Part of a small language model's weights.
Size: width 512, 8 heads of 64, MLP 2752 GeGLU, vocabulary 24060, 70.4M parameters.
Architecture: no biases in attention or MLP, tied embeddings, capped logits.
Training: a variant of Adam for these matrices, 1173M tokens, 8950 steps.
MLP neurons of a small language model. Each row is named by its layer, matrix (gate and up: input weights; down: output weights) and neuron, and shows model dimensions 170-297. Each number is 500 + 25 x the weight over its row's rms, rounded and kept within 0 to 999. Numbers have three digits each. A neuron's up and down rows have the sign that makes its largest values positive.
A block is one neuron, or neurons of one layer that tend to fire together. Before each block is what it responds to, as a language model described it from the Wikipedia text at the highest values.

Rank or title words and abbreviation periods that come right before a name or number, e.g. Maj, Brigadier, Archbishop, Mr., No., plus mid-word pieces of foreign names.
L4.gate2349:462480458469498516507489529492477511468489510472454550487496514504480473528483536556542509533503489461525504526479491510466502509500509513524466487463495481515548501481520473479520501473476496518499488513511513494499522513481512510499519526524480476542483470491482507545504462463474504456490493454520500494463493495510505506503528446511545510491506532507492525508527474516494444533540
L4.up2349:510513478424494498539454515541478429518477554486509527478466496479498517520467528501490510498506511474500520471489510491506492466523540512527535491492490501491510579460499521478491484494482502495501482513531473514540452483498502464447509493521494528548476493519507485519524475523494527515492518539509489465505503469488500510506494538492492500485496437508485500499495471480472536505542
L4.down2349:481468484517466489464463511470498528486533485513505504522562497477490465490501506495517551522516467511492538535503551504509476499515454485516508506488533505515460494491539484469501518507534485493497520504508487551586488475478436507507496513506499471522478439500480493529474532469510503507474487485497532504500519491503503532452507487510505516472509504493494497525480463550530468511516

Tokens inside names of military units and official posts, e.g. ordinal suffixes in 614th Battalion and 23d Marines, Det(achment), RTR, Reserve Squadron, and "of"/"to" before ranks or posts (post of Governor-General).
L8.gate259:504555489488547462485496529523488494500564524508516497520491517492508463526509475510506476558484539506497539486477526493483513471489475516424520498474490487529535521514518524521464466470472500489465495551500510565519526521505471474513452487534505508539499490530487466519491469519516501463505525504502521454512483490508505461500470493479538500547512503495514502524575532520519509472508
L8.up259:484516471483503491537500472483451527480498519506523507504497459523553464543543490525522506494480486500517480518497475480489496479484522521511502456532510510494467508454468526501535489504506471510444471502527506532537525505487507476510452451472527499493495506529526520518496497453509483527523540546473548497515539489472535511496459512514504476521525493482439501503465509518556476516518
L8.down259:551507510475546493506523498526476519435499514465566465536494493495517486526488486515526537502504534504553461517567513499493515518484540493495552485473487505541532498536536545529485504500506490531464512466495466526460494525534494479523490495465445507496494493524493474506484520494538480512501486518530501494537468497507494510501486478512513460552515515479454505510503488513518515519502
L8.gate414:487497460498499478496467498493497485501496519483494484460488534486518511519463473502518498470502474508507538487466438506524465465522490515520493492540485550491479538506523530520473488501475493482463515507547562509518506501493521517484458490489502534554515452541511502517482487493514522474504526518474492485542512521476500535520521506477508485496546531466496481518527512521542511455512
L8.up414:487478459476518499515482500493507513452519499512489518484492532465460475517532484530506565483524480499522518517446500532444470476474494501500478511543517520445476479482538494520503469456503465482479526523490499533487516528477481503552506489496470503490531490541523479463474472437524534504516541537492510443496486535480468510539466499496498482506510507507511519506513497508492521527498
L8.down414:515531481520501482503456528493455505493515548495489478515483506500498488485513539496518563516478529463552542522488517506524513490447540545511555473537463510491485537516496516466453493525490488481505514490511569513532496541502495503498476501508480485497518490529440563487509524444475504442509463537472508498545530471516489527475484493497509486517501535497481531512471497495494494479524
L8.gate961:526525451464532451585480494429448511528495531469501457484477500508507524536522513532494475497499502481508479503495481522504502484518489500515488484515498483500482553506496508513454496483490513504492446502504531510550479517482510501491435521470513536499503495490522470453477490506527481538515523540449517506472490484495483498502483446490476499521540507489498464469494457520522494515496
L8.up961:500502518547481538520472524491496491509519510550495537511533518513494530543468474461489494482500526460488510495487495506514507498561508484505507519523514505531475538472501469508529493497435493487519493532497495533524476481490499471501485483492516498510475487561540512472525503470483488523508530469515499482505455529477466523561495464482489459494490519435455493535499494528536539504517
L8.down961:507481505484497479540484557489501467518502519493525536496506502472454502517481464499502510485486486480534496512567527477493476467508507507530531522486519484504529473502460488478487500515538483446500501492495508529513472502467498521507482588492478488536528471503526440472543478477528510487476525538520500502511468468513518524536481482493457499482497512516437526565535497526506533521525
L8.gate1069:515519472468518526483496510488508516517525469503451513492506469499554515536511521479509539499516522481482513493512497445510487468479548474503488466516505517502493522461525523481510511441506475459524553518514500519507506509518458506537503475480505470478474481507549475522444491480509520520503489500536483509453469491484498492517479444490543484501484490480497494527487420506535472491447
L8.up1069:476517502495531503457443536504510475459464519501476523472545478475502492538481486474514547504490532495510501537544516448558496508504483481529458451533473518493480492520514502520535507454505468464505540500521530504492512496476530503546454463489512489503466490451547487523506442508528533470514502522476512514499467501478525521493512536492515460510499514502509504488487561511513505511493
L8.down1069:506551464511479500501481462514514473502472510523526484531489502520462511483513482505460482512536474539499519459472520495486464559469530543511485471485506457524554460517451523507523501497524511520474466510491533492484542520473531496485515534539483473548521500487451555487490540514525468491491471531465509472507527495529485499511505526492500496523448511513498496494506505469483525528525

Inner subword pieces of rare foreign names and Latin terms (Tsits-ip-as, Nur-mat-ova, Tim-uc-ua), plus line breaks after closing brackets in code or lists.
L8.gate456:522492511461470493501503487517472518486507489496495494486531497556535509516514532518522505529519542542543488547453472502465469491497487439474491473497527472477549480491499511499454538469520522506488512473484405496487523491466518510556434472469499524493514460519509526500498505542458472479482524448508486545458498478506497506521517502480521444527494491497507512520512511500483491493463
L8.up456:511461510500532464523483492521524502515449484502534498505495468521539476530504490475518488520564494509515458537522484513539533496509521503479488532483447494499504514497473478509491492520496516487524554513541527458547525489489526512475493506478505489505536517459486548477500532501434501493500495492469482507518510486511476512511519529519545474466525497519495465476512508521564476479439
L8.down456:504539495517496514500499523495504503510495460443515502491471495527553526485443489495513487508476500512489492488512510499508542503509494467516487454542494491473490507546529574483490497464519505499502470504490477473523537511495457484499479502530485505504494499488465518492509521469441518504531451468495483538471464468463491477460477467497521477496497458506498502511530485489490539522480
L8.gate1610:535469481510449512498516529498495480502477514460497520471495540509558532515438507498551504467551521484481513519509504458485496530459473487471480504454497505451538496499442520480481483538503502508512525532480539518543536530481538500478487536487488523474507459498507522465544522507527467502476433454490494522517545490478507508513515476488502502497489504519528477494535477510479468495524
L8.up1610:453493471466483480524498513508500478528511497496508531507496545477495463515515512493451501532514531479498491519534488529484555474500492500472495496548502477551483506531513483515555482510494510554518461491443530458501532516469504480501504508495527482570563505513525528456496519490509494524457533495501484510483465486542474515501488456530503486479545469517499497448504521492500439475501
L8.down1610:496472468487486512533522509504496504530505505537468485542463467457482516464472495482502503480500506508510508511462506509543483507480495518451488474503512512516521481532489522470501507512509521488496535490505560463472506518520481518509494527492513515523504500489459511526520511514513492496541495487471486553492503456495502481445506457462497544532474476518490555513513531490501509481486
L8.gate2074:492454481459490473482497494524508508553517532469488486522505535469478511474542522489518457489492519490519544501540468514534540557498541472504549512492493489537483498583542493493504546502460482528544461507452523496530503543448530477502468504503474497508482461503480558498463517512477510487479514456497482478520471499468454495535481499470500506486478494511459493496534493511474502539474
L8.up2074:481487473472481501494448467506494501512533502486512509514538510548488514491478545445434513481469495522501502475497506537506490514482528501462542525490520499471497516527483495508477502495467474518529506521502535470532531464475489494511465490495467473484513479498510519491529518540493475526466506494495512514501517500500453449431541523536521526471536476507483466513533491479538499493507
L8.down2074:489539497566493515488519481499504519480527488521492522463464526490519501504471471540556520495505520526515484509500504459506487471490487512505490531481503511463556475493511475531492479492530488533491501534487447552532522481505513538509481491509489506534532521512486481506486487510496536503538486526473518475553512463514509469533518511500504523523497474467482522482503537488480535470485
L8.gate2533:542460484517515469482471480459487488530486511474481500473501517489528554453538530493495511501477544514519485494517505438506546471502531502480506482531525468474473440486495538507525552502457531504546473540495502517469526489497498491501512489517525504512471496489494539501491497531446503517494494518473507501470528478516483520448502510509492514507491496503492480487480479483517500509514
L8.up2533:485505505501458528489473506529483517479498484507498457479492504465459526503489445441486491499483496510486511534468519462490469517514508555495510507497504503499470513511552500476477489481487507452512495523504484535483515481535500499509510500502444516455492509508537495482516505525485502478534518557522501521561526459487525543489537481542552509507466517487540449503489470491552450511507
L8.down2533:500487483530517480489493490526490518515501512493447490498480513503479506493519501513477506528483479503515473507513507521496477494515495486499495480536484521500494537494490470519506506509473530518503491493462452464526510516515508467533526489541486523480480519514514491475500479518461517522495461555539452491514476524474477503480515489540484501465481525499481464490501541487540468482472

Generic head nouns that close a multi-word proper name after a specific name, such as Howell Street, Candlelight Records, Greene County, Skip Wilson Field.
L4.gate2644:488521497490563535463478567471485456540533546499463538457513510495517489486522506526471552533506514482490508499536514467505440504454500509498527494515498514496529506480480488519517518480443453475461487512469506511510545500544476477467538485471489518508524475475502497485494462537485461474470469489496502490493524469470515493507459526471517499465516504537502514541523489462493492454484
L4.up2644:501459503504491501502441525506511538502556510493536512521485542507450530473495475476512521465534483500530523481474478504529510500517490499510476486477452515512513549512479541506463503495455515505489550519528488457536522517541508551512476509496564514496471470482515468473500495537508511519468482507463531546491474498497495526495499508497516521429505516501525476513510541524503488478510
L4.down2644:516548502464520517475495490468493495487496485502473456492508511507528484496509466522456495466532469532499509504508504460480456506515488510527518519489503503473569515518502495520447506475505476485485477475511523508528482501522504530466470528500512523462498511499511527482504458502504516512475456505496538540551469501454497487529522496509523503497491490488416430526511484463492499516514

Final word pieces or second words that complete multi-part proper names, mostly places, such as Madison|ville, Atlantic City, Great Pacific, Seychel|les.
L2.gate175:504500484503453446532477542490507503488517526512496465533491491537483488510500514462494505499471495514442502470507479510468542530508451496491491434501478516531488495531519495471490491465479528468497505480476517472476488468474491505499515519481503473515523537488500522533517515492480475525468464504499490499503533497522459473512563457523489543516537462502499457432512488533506486550464
L2.up175:556538485508527513484463484498506483528527460491485484498487531478485473511505503522492513487455473512470501494521530517526505528453523501527447541501493466524533533532520489512497473511508437521474509460480460527511508512472524518475524503489450476461488476502431480461515487533539535533523462564545464520507511494485501507451513463505537461502487546532516478545538476481512471493490
L2.down175:485483509475490503516482526513501439462485513481500516518472476503500482450494512516474545494483512491499517536445513464453522482454508545503513490477505538511507488551502489475512492460491488504509482475535503510518428476486509483501553564522507492513504477503507536494469502508500514518520455489541496537478519540499539520486519452503485477467478498475471467531484488489475508519459
L2.gate307:470498482504536488477491538466511500472511541534503522478486518519531533468501520507531480514489485535470481482499520483519472454540484531527473517456448533478532480490478515486512470546485509484441553473499537490522464502520505538530503493491436490431479517462511492483473508507472519494478521487522533482467534497470468504494527484486487530506511540500499482519512497497548485521544
L2.up307:548505474512540491489454501510484513500506459510466515484503462501458471499502476522486509516452491527553531525475487516521478502492496521492511467547497543487497526482516482499517496509520525516541475483530473525465498497526492523458471519518521517486498495505463539502553489520545494505480463437488507506516472463535472521506490503545492506507465478485542512520474520525496503496501
L2.down307:488546541501518507478461504497523477512480508521500500534469505492514522470469501497493524489460554489507514524488520509479480493516546518496522494486472512477517460484495539490497533523460550501519520448527492522495552489457513487483477532471503526481488549489505488480548478519457477490473516515502491516523444510452488532498496517482452475478533467506457483527486533476477487514487
L2.gate1301:522503490479505454527486530503506502484500504474456535466477470503474517521521489507532531455513524515490511483525484499533478484492442522487538470449509542522530483540473510529525525488484553502486525543513537489516534526468543503479507498529487532481499504546463448475529487464476490488482490493492543457511512498482513481464511483469538522515498448458476503482526506508536519504491
L2.up1301:485548484505502488469516549469528476510520527497485505555485470504502500504476483511501529544496472500509496466479504505532549493515512498467479516509504483536497541561471494487471469524475496522486540522480518472451558487518503521502543541558552507518504521497453460499517513515533470476474487480490502491541483526483479485481500500535504542475496510505509533459455479491512509471480
L2.down1301:475534519510467490470510494478454480503460469508483465492485510520527518452521493476502537561460499493469535517518515465481488502521496518457522522504499524526507478479510486499525482510523510514463524525508529490471520510515501538491528563535449516513482519483459507519522505503530517549506481482521490538454489485526537518521511526489476493475502537515495505462517551488508519473499
L2.gate2455:469492474498522499479515558492525503478476480483515505523535499484522480486498482458541504516483530524488482464498502501496471469488502483479496524488507470538517463495516495517468485510474547548465484486520503475544527507506487510462463497517468478535509479490490490479504540498457465465516469445545521494492511509489512525471501483508524568451481458522469482512515520486494512487537
L2.up2455:506537455509490491547542510514533510466472542503570497443463424515526478501518493465561524483508467512543504496513519451514511547481456530495530484511511480508495541490494515520492524521502476482541475507497486544498500479528498540517485479479520509504491516551495528462493515488480526491459517453483494503506523526470514506456492496488533454498480519516464497517501496515487461532451
L2.down2455:532515501535499468476502521529470499503475536492490483494491475509492507504494507484529511531527467506460490510510524518507481516511528516502482471518490528451511500456434478533526483521471510513497517519503526517497514495517506494520511427508475521472468544527475506564505461480491521502513479472489504540485531504484491490481477484480505442541479551484502518497497540538488472512505

Ordinal suffixes and ordinal words, strongest in military unit names (23rd Marines, 8th Armored Division, 3rd Platoon), also for places and rounds (sixth round, 25th).
L2.gate2226:460449460469475543505487488472501542481556489527504548498528513521528513482524502484536506489492482498531485476533523473504483507551527509513505472502460464474516470517500487538537498495544491524496487534510457487472507545485527468473468498531530552518577497514477481560494502508431459444483519481489495476488486522483512525476519495517527530473491524477469488499510468516461477482490
L2.up2226:478455532511530497535469505462492531499476508538483538468493487512490496469509490524469534473522505512547462487494484519490561473466461474471523483460508460569483514435534497495508460508530494492502509486494483503513471513460566468508519470488512511501483483491489501546469502507476540485465482499504463507509470542500489511484499494509458493499468492516494529490529482469476495555498
L2.down2226:522530528505515528496496479464475484522521483467454447448556466529490467495522538485489530502511467501492471514508484484491540496561496445491475476497475532500497478460532515498498511509513483458526473488531471455481483479529485504579535494526512501482497536530485477529501532533513501484531494507487493541483478530493489537518512510508513499485527529503467504503484502518526481494481
L2.gate2321:514463521507525487505519522528474488526471481526501470483522472522520490514497513514494536524493522478513495517482489492504492471510492529488477515505512521510520542529528513537499515476524512495488506493483461521511496474484504494517544471539497506531515501513476513499532483487483476502496465501527460526492495523521488481478536486534498530511514514489538516459529485473533496500486
L2.up2321:535463515529509514536541497502465549501507492514447465528493500499504494488477484521478537504478496493510507500478507497539492484525527545539471479503489536483512513489495473541489483452503512475490502504539460428504469515448475501555499505557482457547511458547496487522513474505482528506483503548494520508523503517509527489566508454478522524531470481520553507487481490487521509494498
L2.down2321:476525461503558552543485516475510495470485502529500507466515501499505512529482519439520505490516492482494512477525472502506491465483470499498542519518471464517609506500518489532489456493483489475528450491550496474496516500484494527444497493507442507522496452497501496552534466478494563513489503481468510497511528481487491528466456539519483477502481529533534514502543484525467472500504
L2.gate2354:507479471489548494462488512495453498514521504486499520503556475518514495485519465518522484545478503531512457497495451499509502486506485519528490479485480546487523555556505534509512448479510524483475531484502523509494498491532501499521501462515520497525502500489504511503516486460498479465511549520507504461489496513496481497528558487461497450499536511469466513531505456515512453508524
L2.up2354:490502497505530520522525559487453518512494513492483512496500470539477521452503485497516504456484512531490493508536500479496517492526503514494477494511504514503492500510516514491505469483511512474457543470536533511505465498501491489544490524491480500537523516526433507506499467465505446450512498557469515477557497525526502527476499493468474492552539486484494516529447499498494510505522
L2.down2354:486495489519456517530497485509507517524487502502501530529552484496460486467512518518509498477480537516514525529512509490479505492494482526482493482500479507503440540547500510509463505555517527521472491518581545531500504475498512455513468497482530511500519507562434513492528442513515531496519517534507507514520494497514487500479522524469536490482494543467503535509507486492478517501483
L2.gate2520:519470500485480479460436523520484503520527539483511486483519491512554462490500524504513519464484473523530471509469499504509520498502549509504503503520505509501503537538514519530485490460466497492474495481509556478511513503474530493500514486504450465556478464535483502509477499485490462451494529466484479496518496515481463516523490511485493484515505502496483479503514493504518498500489
L2.up2520:508502479524526513501478519511450519461510481540499474507502512515507512519539539551491534518463489434522489511467527507475498537470476517485480467506495489478482542489514514474444476469533492429490489529473496518545501512529477534512495513493523470538541489470468535469509490472482510478474506541457473489512478518519500539513487471518502509486520527477476516497511512537504502504512
L2.down2520:522520456496476557494514471493444485501463468522486517525508489487508502476500507483532523517466488443518518531517500552514479473539500542500504446547475465501426532519546512550466483511517463485476458477493518481502479517524513491512481531474474490531517480521471530492497505471478504492526479505464521504497496484490520543448497452436491495557499526525500532464478538489484486490524

Space and indentation tokens that start a line or table cell in code, nested lists and tables, e.g. indents before "- ZAZ A10L", the R prompt ">", and the space after "|".
L4.gate1051:463497516441514545539482476479481507489520492478505503481466456424504484520503518513472529471510502524531521496478450482474536482517523491491502501507486504504516508521522475476489488520490476490481510493489493485509508531464449499511478531526484533513567511512514531478504448490486512498476474472549516517505486493516506517525540496524539512545484536426482510462497470475516504464491
L4.up1051:486469505451530484508495528487453491518525519490460494527474501469510527469502518502493467476504552530516463518527499489475511465501581475499540520498498505506537506497511540524479508498499470442481489518499509505517530510492441525525493505503432517473508550478481470463475478499497494558493501542555495517470461521516502473503507496509509479503515504489478461520513444511535513497522
L4.down1051:533514499530516504485512510495487476507457496483473496526501524499558480512504508527498491485459476484515498526489470514490515510489496510510533474481498505492563498509494499501500531478547535520545488503511523471485513519508459490529480477491523483483484441518487510522462477510455480507462493499478474475433494515498495488496466449529468497455541510488469538498490475511521492475517

Modal verbs and infinitival to that come before a bare verb, as in "would be", "will spread", "can produce", "to support", "to compete"; also the same words inside titles.
L2.gate513:495497504500505498516487537531487463500507499523506557557537509501467533508523496495521484466530474553506503480491449478459481506473471532489534491467530472506513486510517496484481526505506497459451558547484523497487523489477469508504519480489484510550520456462511542511500515516484497511519509516472515492506554492448524481543533525534512485483502543490510505489494478501523466509488
L2.up513:511498508500498489472517517515445521492488457571514481495506498529504430504487518509471459492465507516499495506490497449542533499495516513468503482514522504521493523450503577549481466492468532498486544518535515493499504499497492510509539493487500515509508480475485486437522489524455478476473489524467461511493526477478486535476494535503520520502525476510528479525502434504482489496498
L2.down513:484434547557490472483514498498530485510506544519541463551499445514511518532472491512497461520473510569482483509481513463490478516497513495509507498491550480484448536491541541518515492497514510487480530513497502540505512502532487492518559515530518512512533502491489520492521511480465495502480522526460526555497524501504478482564492500492547492488488505492511511500532487507516518504470
L2.gate1557:510471443489469529497503519510492493508503446534509497508488457495500507571523560508544530449522577521518474520504465460505483455504483512497551492515531489517541470480513543507489484512497542479529532538488463514436467518486473482483498457468492513497534511515479480513505519529510497481511523529508532512482505516480506509455537504470539505501511480516527498490527504539509480494481
L2.up1557:516483492486475491524498555535453514470485481502520554507513532527475540532507484536509518488537494489513526502500495494518520534510508510495489470527474477492482478519497528500477484497528493485513522511529529507449482497517445480510520515450499445533531497455465510486483510496477496476491509505456450482495532500461540473524505578514468516528529502513508502489513476486468447457486
L2.down1557:511488473509503451506491503507517500506460531543558468553482494488511515502504479493503468528492513498505499544503497478556476461479489501455498469510470496481630501477511483525500474545548483445516523488512501513517472480514529501471494502509521494512535493513508487501493497456493502482469469523508521482511516476498481478506478441483562488506524489504542490528553522509482470531479
L2.gate1844:498479493453485505529452531541459534555500510510490531491514531491486541482509504514480507497506505524527540531538491526473462519499487515487472512487513455467488537503469542466530477510503464532479503466493486525502534515495488528506503448478518485499527498488540510519499525501527472508494491466460525495501494471530489499548522502493490465533531517453514475468548469516495482481481
L2.up1844:525532498485488502512487491499475505518483490490548533516496492494477495514540480465506452480506476509518514529493503490460487473476494511505490533513491480532490491464497500468504462522484477499525461500503476505479461459503494507478458526488538502489501468569470483491539509512509521464487443489474535471487534498461532472486558504483537510537493476486474488502532567520479517501470
L2.down1844:525485502505507472493514527492488538474476519519467502496518529521491482502481480474546505507493513487472463527514480472500477498527450548533537532532487507455420501518517510512549496515528456491531500467495507519498472512485489538538510466445480535498545526453513488456506496530462527479525467480499506517478490538475460514536493498465516453471522487520512491468490496579517443525465
L2.gate2022:519518478501508458504484514479472491514501483475508548493534485489528506566551487568491486503521500500544484516462485510477514527506480544481483498478546498488533488511467501501508520513488568482465504562516533492444495483490472459562496484485492490531506489504501489490523481478483484435505546499485528482531511467497518475557500486495495492501477523465528514510498513478500487536488
L2.up2022:491491472450481513541477523519505502503501499494472504484444465507480517499520462489506466497511518514531490544510479508490475468541491502483515493524541497467521489499498513520479483526520493483479460500500471513478518545493507493493535505515478528544500555464526474539488492525471485463536488467506479482501493468462540526489518512446510531483464552522526492514491504508484457466488
L2.down2022:493520514504542515545517501557448465501487492460512498539457499480484501519508493531497490500491476501526472506524476489515482479492477531485539494484475473495581503484512503485535440512512529436500472485523510534489473513470524531488464511471526525533494533535506498479480512433509508451531488483458538505446489496507559513497462465505514512486455502484515541484481523509470465471559

Middle or final word pieces inside multi-token proper names, mostly places, schools, streets and clubs, e.g. Grape-vine, Rock-ingham, Park-town High.
L8.gate339:532500499525524507498524512520507470489545494485515490544479528458512519462505509552472492523514483491514520482519495484502555485533502527508506511477515493451487506433483519519517449448541531495481534494512486512495572490485484506525555494498493531495483491493537487494487519482496489547454555527484490457495544447480481542503457481533474476509519476504454474516536501512446508453523
L8.up339:538534479490542520471486472507500509503491527505475519453490507479516539522460487535533444453518525490527486522463512483476521507489549504487508491481533524563532501498476468506491483490510484467492505495527503508508488547537513466525451490514488527520444484496500457504459484540538532485457472553503482496480430532547478512519521490466512500484516509453470474538522525506516521531532
L8.down339:448514485486466493535506489554474519493487489501525451470536483494493464518469482503462530490489480430494497510515483467486486508491492511510519539473520509514536486482485563506530485458513491510494484465468528471485538516508510518456463535496489494517527513524490471533486531546503504509482489515470518510517510475496497522483494496538514503480502511517490513493499494526459530550446
L8.gate1113:499492465463500482529476492491496489513484506525453508518442484468504534484497526508570503533511487453501488472454510470480494517519518519542520516461485472464491479535514498494511511532467472528534523468445519530463529465516502498481499502504507507470510467507503536486545523512497541465514465522479521489529521497505537491531532440522495495462508486460505477494487505514478498469494
L8.up1113:494534456494495472503484504505497485502533514488469486477490542516563549453481447513479528460503503487532450504467442510472509517455483487478523517474507525496518522503528521472539558495483550500518524499505537519472513504531564486485538488487495494506523498479497487456513512519469521520481510506463523540516509520520499486471520549506492468507481483507507501507514491536484456503502
L8.down1113:514517468531518518501506546466475477489489511494502498500521477482478506499507460490537546504508483465518481548460473516494498495476468492497458500499494520506530446494497504473492479543486499498521514474497474514523472506475520424525499571494470501501488517499447488505482517506438486502547537485513510509486477552511500457515481524497500504491490505531526482491460504536528472502461
L8.gate1135:532530515512472460454475520502535455484545497532488537514533521468456502512488477516476526486488520498477483519531509519474532455476503463527468518479516538505486497476487508526512481504490550465473548512515500462471481488429478538495558522521483506470497474554469508496550522478450527501502520475458507519510501492514520521500483487507527520495470463492529503476519481508540481521504
L8.up1135:535509482512516497516514501509499468515498520512516530463510493462560507478474467522496472504470465525512489501524470481483497452511533500488465503515524538473536509526509485545512522463502525467494523526482468485472471470497466518479529467536474515497504476489494496509516540486485530478502546503490522500502502498506530512549514469533536474504520491514523543481510526512573495543515
L8.down1135:490517485485520478561512522504496446488438496529522520499503528524545502509475519491515484488485487480526473465531530478507518532536499495528493526500548515517497507518478440507514516505532523461526467454459450519497481453521499470486491511543484504444498468515483504508496485497531505513514479540489511522466479509547529495501489505518517536519503465510492492541489511526506478504483
L8.gate1794:532495491481493498514529584482524495497480501526487479506524504465522487496458496502515532534524528498492489469530517491535489481500490472481532474492494534448497518484521497445555507471439516484477565501498485551513554476477531495503567551512508479489509515522481484456490466498474499512499484461452515483519494479491468547515487476529497497484529487477518476495533498520512487493541
L8.up1794:512517515523499483528530542517525491520443521498465460502510546472523493514484484531505497537498528446464545516502514454506477507499495473504512479512480498484469502497498496455493508446458511479539537488498502524499505497504479498529521534514509484505510492516465497469485498521507526534452504482444533511485534481537481508502507467516484479510502513498479456478537525507495475521500
L8.down1794:500473497497491498490483446474473500476515491485538501494493491543492493512525508514502494494510473521497500526484493492450456510482517488497488527507481474504481475510482496538505487557544516475495462497534476437508482482559475492502450506511466498497503501507528481546487504463500490492487460533501514518504509501471539494501505542479496541479512563506471499522498472504476502493482